MLP neurons of a small language model. Each row is named by its layer, matrix (down: output weights) and neuron, and shows model dimensions 96-191. Each number is 128 + 24 x the weight over its row's rms, rounded and kept within 0 to 255. Numbers have three digits each. A neuron's up and down rows have the sign that makes its largest values positive.
After each neuron's rows, "fires before" lists the tokens most often just after its 100 highest values on Wikipedia text that the model never trained on.

L2.down616:118106148143161125128099149131141136142113159148139153100121136081127145129146105092129158149164101103077132115111142122100112091149107114098135117100120117136140111135185146138123146095182124157157119167109139130164163110147127129107146139083136151107133085115112095150100121148122158113
fires before: "| ", "not ", "|"

L3.down447:125162112164149114104134109107114122137101119165108100105101131115155155124159147124123169129073086125148159133156145133134156182106136109144142139147099146085108092145106118093102139151105106127126131129147137110113142130138141119151143125126127155118130131118122108095081099097123105094
fires before: "| ", "|", "let", "."

L3.down228:115109171082075132136144114112125110132087126127155129131111125124114144105122131135124100120120115085115139139108094123139143112144149136128086133174106065098153069121144158168145152106120124162116104123147150112127135159174148156126202106124109159127142145166148078107133160114149146156
fires before: "ed ", ", ", "ing ", "sh", "s", ". "

L2.down91:123163136105101167145109130139122170136128168150114143155161135136102152123130117130113101117124201158136148124117140167124158134093155127100140162144150137129110090104116115148122160126143125144112126071128101104098154156113107128130137127107138152136105160136127130139115134129152187131
fires before: "- ", "| ", "in "

L2.down208:119097134117100095146098113101105129133105110132116131098104139102082147111160133169106104120123133096092137134111096122125080147132126129158128160156112132177141073168121145133122132127081134142129065137118163145118141132147103116177167113129153152133124143117102078140080154099140136115
fires before: "ing ", "ed ", ", ", "sh", "s", ": "

L6.down447:150171154156132126105169131107122121124144159151155146188123123132188124121137159133103091141133089116125110071090132109098144127132100094152164043154129127095148129146117146129180128154132122158111115100117140141113106141130136116089125133129129130105133128145070144095141143146107118167
fires before: "- ", "of ", "and ", "in ", "by ", "to "

L3.down724:145119127143105109115065121120137109143147076119137166155121159125222132128133120158126100106086117106127123076128147156128146145135144142116141100126128135146140185113104160117065098138112111106090141125176140082115120133111135106148117141105109141123157125112124133141124128134150104112
fires before: "to ", "as ", "in ", "the ", "by "

L3.down470:154137158122144136147170181119127140073139166125160164124108126177159131129133153144126160139163085127105152148146119123112146132123113077110089091115090161154124133120130136158105144140156134113154120151131130181111137154142082084123124132105159117139117116114111112135097115123153126121
fires before: "| ", "and ", "of ", "(", "for ", "|"

L3.down730:138081134141079124129058108146111106156095134126172138105130160149101201104077112131159110123130126123135138128146139108127156127187066128118094117138129173151143106185127146122134135146118131132104117146116114132135150154128144125156163134131089131136126122098142142110111152117092126170
fires before: "c", "try", "fec", "tri", "t", "try "

L6.down268:146130127078128194127113129145132131101140134147109156148126119136139095118110136128118128145139094094133130113123112148129130094143108119150130111121168173122077068109091151143154120147119113132141120123139132118143080126169157104125094147141144108139119115137103124113156139115152100152
fires before: "of ", "in ", "and ", "with ", "for "

L2.down314:147153119111140136137149136130132126143133123153140126103128128133190167139115088112145134191108144143145087136089066137121140140105181146130132133156114097108124098156133106137130127094150092126106134098119097134112150129115072091138142148104112120126146158126172136167127135116091110119
fires before: "\n", "\n\n", ", ", "\n  ", "}", "ia"

L3.down433:173148092100102139095192146126134149093144133133095135157142145134136115173095098159112132129110140144096154113143103138110153122116113075117112140127183127116130119106132134112115126126118098112069146165145106103140136128108137094136135137112160123141099119129118129132101115113119099102
fires before: "- ", "of ", "and ", "in "

L2.down172:149125179096093126122149172112139124117142119083082086096131138104086145105161127136100157126174119136159115170165122147077153174084166116094156170148116108162104126121091138121116124119156133117103076120144135120097150149140167135127126102109183133126106110140123102149090126113106157114
fires before: "o ", "ent ", "e", "g", "ue ", "ves "

L3.down784:135145143134124144155116164119108113117114150145108140120096159078205085149176144153121108165134116163109114132145100131074132115129094114077144143115123125115115093094072110084137128081133131137138170163129157135147089170112128097087107104173102135143130141109145127162135125130155108095
fires before: "| ", "|", "2"

L3.down617:145118147136152165159135128108128102138110153147115121107123131185128101129124153110120127114112111136134128140116118184097138170144113138172133133091146136109087146147147106137112155139116164155138077145117109102095138152102131094126123103106093110134162118079165107168104092114138110116
fires before: "| ", "ed", "m ", "|", "(", "iss"

L6.down579:120110179092130104112171123145188164168161113082120131144091094124116097100122072115179137160141170109112162158139091099129131115150128129160081142126117113125129127083175143148144115119127108141110132156093108162075131122116105130147138146108131132156122172133164163173101092138153121114
fires before: "a ", "an ", ") ", "is ", "–", "was "

L2.down636:168129125128124156128128120104135118136145162129116148119106130123110121085120137136104112149136107158150138124087086128108197130119122101149135135119109145183101109104099107125121151088102069141130147151085102145095133157113088132118150103134158128139126112167123145084140139135122159103
fires before: "- ", "= ", "C"

L6.down347:110156131130110121128116094101122109145141131091081170139145138088116096114099174111142113111107123103134132085134120121103156106124136131184135154127144118132136088163136089118076127155093090134136085104119154136161079152099136195110172149167066170136111134154140128099125152103103164115
fires before: "\n", "\n\n", "er ", "tor "

L3.down721:160132086121100157135120142130096102114119166087141106116139115172163164137120088084120160138154152139106154138134156124129073151096147126104114140123149116137115160112156143140095122124140134133151186107112187115140126152140133148155146103114103086110160129174141145120143069099148108130
fires before: "| ", "|"

L3.down807:143117128101103154150114128150139138156128180163104103100124094139209134117138113132107137130143117137090147099108110139126153120138117154124161084163121112101115127141146121131120132071147133156168139118111111111092108138145122139112167136132131146153142110111145117126146085121179137158
fires before: "- ", "| "

L3.down829:111127148102107172133119110140133133092122149147108118102149161120098127156112118127138143128085121096098117128091141088131094125157136139180135128136111092093096069097086168127157151143156127156130113149162100115135177123096142134128144104167130099149158080173131098131106122135137069126
fires before: "is", "er", "un", "and", "it", "ese "

L6.down459:160132082103148146116140113162085079094118157134123147158159114094115113142149143157100116129138105154085147083141129096115133144110109142127126098097134109089120131124130132136111116095113110086127176094136103112138115086107167141072102134133066123115093136177131154128137114093121118121
fires before: "as ", "in ", "to ", "by ", "of "

L3.down427:136141128121124147091126106105169114102139197147090111130172093126146142162151134092125183169142142125153115123146114149118166115162126146125151102084097123161160153135202121117123108133125099130137136111122133107152065122150090130153144177123127162188092103115166100151175092113097144150
fires before: "| ", "|---|---|---|---", "201"

L3.down812:116143198094118113095137142111119078147113077108119115112097145117085097121098133130136095157098122105126175156156106154122101103146146124179152171165138126126151092125103119069127140074138105120114147099115168116119140124160145066125143082128129160185111183158117136132149096107129132135
fires before: "an ", "a ", "a", "ation ", "ican "

L2.down788:107141099144132105067140165111143144099084165115123156173133111155128115137121118162110132122104094101126127128142128104135151119141100134113145112124153147111111154131160123129105109121131136146145145098117174173114106115111131130150138161102127150076126105161131113128164114138107085093
fires before: "in ", "by ", "to ", "with ", "on "

L3.down680:133115156136108116133150140158154103135106136186113143144132132103122121146159142144130111140106125126104105138147095117077118138127110160168123102153113112115161104131115133145111116149130119130133176135155141129118133109075157143124123121120091115146086135118098151139133088146101153160
fires before: "| ", " ", "out ", "1", "8"

L2.down113:164131155131114162101137120161159143123147122096125122094134149197127126116116138132129144126095177138062098139151115153162124197125169122150131141189149102095118127129097117126144116116137102143136129130151094087127118156088128101131134117134098090178108132114130155153118149158109127173
fires before: "is", "it", "and", "erc", "un", "ed"

L6.down610:090141124140119112076131112106119125158109116167132107094139134126143126108143089157116100128092144113118137151133123138131128178110132192114089162116129085124135162142125127158136173175131122145104134138155116138136139126128159134101124157101088125146115140135097147143109130129134118106
fires before: "\n", "\n\n", "ed "

L3.down579:160111130100102122102159087124136142131137131115085130145118135134102139138108146142110166095125170147092131170095114140128137143112104105186117147139103139126108133103130181123146161161132141156127140142097109114157157149129175128108112100143114124189101109112106122126123117175115121117
fires before: "is", "and", "it", "erc"

L2.down734:063099141106128145137095109141088123124122129160141121133133117090079125146180133182130118102143110066092091120142130087115111133151112122117116120136123119131161087120146170143121113101140138135127141146104148145154129140123107107098183136112093119108131129106127089174132147119105135118
fires before: ", ", "ed ", "ing ", "sh", "et", "al "

L6.down66:164093122103108137166144166152131137162134103135151154168143124153130121132126092125129128144128101162121144101170102129116150130133143121093134133102088117104106114115105104115141128159112102135145134161131147134130128110084099120084117140176163105139098132141118139101138124146157158169
fires before: "| ", "==", "y", "y ", "100", "″"

L6.down152:152139135109110121129165114106117119134138136138166125166137150166114151077192154124140129119147141141127119154107169160155132131076124089149097141149100140137170125123201131146099112109139081111127111108112157123107136122111115144139158151130157144114115167154106132135141108170143092153
fires before: "| ", ": ", "le ", "e", "al"

L6.down726:137131156089100150086143087130064119099109191139142125164167093154078108133067142157097096129108133117110059120150085077145119146084110148130106105130141153097159148133119123136126118152138126146124175121131057121144102148145137146141109155158106136162137154143125149146150147118100136155
fires before: "ended ", "ed ", "emp", "end", "en", "es "

L3.down649:154103163168145074121172148157153107072125094165114101071127139127143163149160119150156121110153119136092148134096081105153131163121124141119120140130076095151131125120146136125119124073136143157136122105101178172145115116118130102124076137102142145108123112103127106181123103112157114131
fires before: ", ", ": ", "\n", ". ", "al"

L3.down417:140149110119151106121113116120105117133130126152125146142122131113153120118133101135148143128139145149137130069158069090126153138179111180120134152112130109136115098099112136089141130132142083115115112140100145120119096136090115125154132104134123139152139106101147108103082104150090132129
fires before: "in ", "by ", "as ", "on ", "a ", "to "

L2.down409:103122126148112120133121116093080144137146082095151123129147108155142100125152163130150137142145138125132129115088108116066123138089123138082125136114121138104097128157094128124124152148120130104138109149117127097119109141117091128137133165143092142137155131166099144163122116096156117118
fires before: "\n", "\n\n", "ed ", "Histor"

L6.down503:138144113196110146091139106110109183155106100137107154098144137115174114109090079128123137159107125147142158079159146163132093112093065138188140107150125100139143145110127129104112131154131117128117142111113132135099120137106159142120143102111127131162096089073125152116107124144159154136
fires before: ": ", "/ ", "ac", "\n", "od"

L3.down519:126143118110132131092087116183148124172115121116107097150139121154100138112134134114140129121112141143138115131091111125102150162119108163146112153112114150088068103122142094122118136126122094152167117137120122110123105101106061106156142140144083156140151136160153146117128130135124123121
fires before: "ec", "g", "y", "y ", "der ", "ement"

L2.down230:141132119143120083101125110131153145151133142129106168155139096129132161156121106133132156081128139100106114153140106119126159102103109122114186112143089108132089120103143146126114129111179153102141128128099170110137086080149141120132146134119168144094113149122115131105160112148149130087
fires before: ": ", ", ", "\n", "==", "; ", "."

L3.down349:130100112109092132136107135146081172108120135188145105127114121115174089141133155168139144108115130110118139138121114109141129078124109114102165151128111149128116100118094123112133116107108162128142121144165133085162125124113109102113184092125156130109121144129094086123109102159125156093
fires before: ", ", ": ", ". ", ".", "\n", "=="

L2.down813:110125147105147105084141153085105122135119143135137132084152096117157110146093147139103171174119141118121136168152113125111137130119093114113182142140155110088132132108114152116111139094107117206146125105112145106123100126117143131098133138120130110132161142139119145153143165100142112147
fires before: "th", "thern ", "l", "th ", "m", "d"

L2.down532:090122113106129162103108122153119087108153142110117138103158106145137124158085161146166134112167116132109129113132137100153132130141113096123099080133104127099148144113164118117104132105155159127128106145106106045127147111129156117148101086139111108102106102097083127104136111137157107080
fires before: "\n\n", "by ", "in ", "the "

L6.down403:168145119134133171147095146137168095105154166103122140170145140113119142145119166117105127104139124126139090121114134103103149138123127135129157099121180157111061101134145138128136103118121182095090124098142148166122120089127127112129089146168129131133090128114160133107147096103131137176
fires before: "of ", "in ", "for ", "and ", "was ", "to "

L2.down516:122114126126159090121154119130114129104166099176127156092138127116029094138108153164136151085141112115102124153136128085147136161149162106146117138153143128116112032128144163114141110129127137125120136111151124140131115125106147105167093117111153114129129157113134111127084095110114112126
fires before: ", ", ". ", ": ", ".", "==", "e "

L3.down177:128131116143122113109080129117133120133137105161143104098095133152192128130130136110160123127185118095141115106165137047142137144146126128114106107108119147126141133132159112104139141111115170154135112102119162112153130121148122111130116130116080141166149130162128123096105105111134160115
fires before: "\n\n", "==", "==="

L3.down434:144141105124108100137105140119099160128088104156157163106090107120176119115119124129144114165093131123104127107115153086112121099136124172100132152144133148141120105116122116103141112136080091167142128107107098115136092145147121169110181126104126127105129121143122096142091103110159172157
fires before: "\n\n", "\n", " "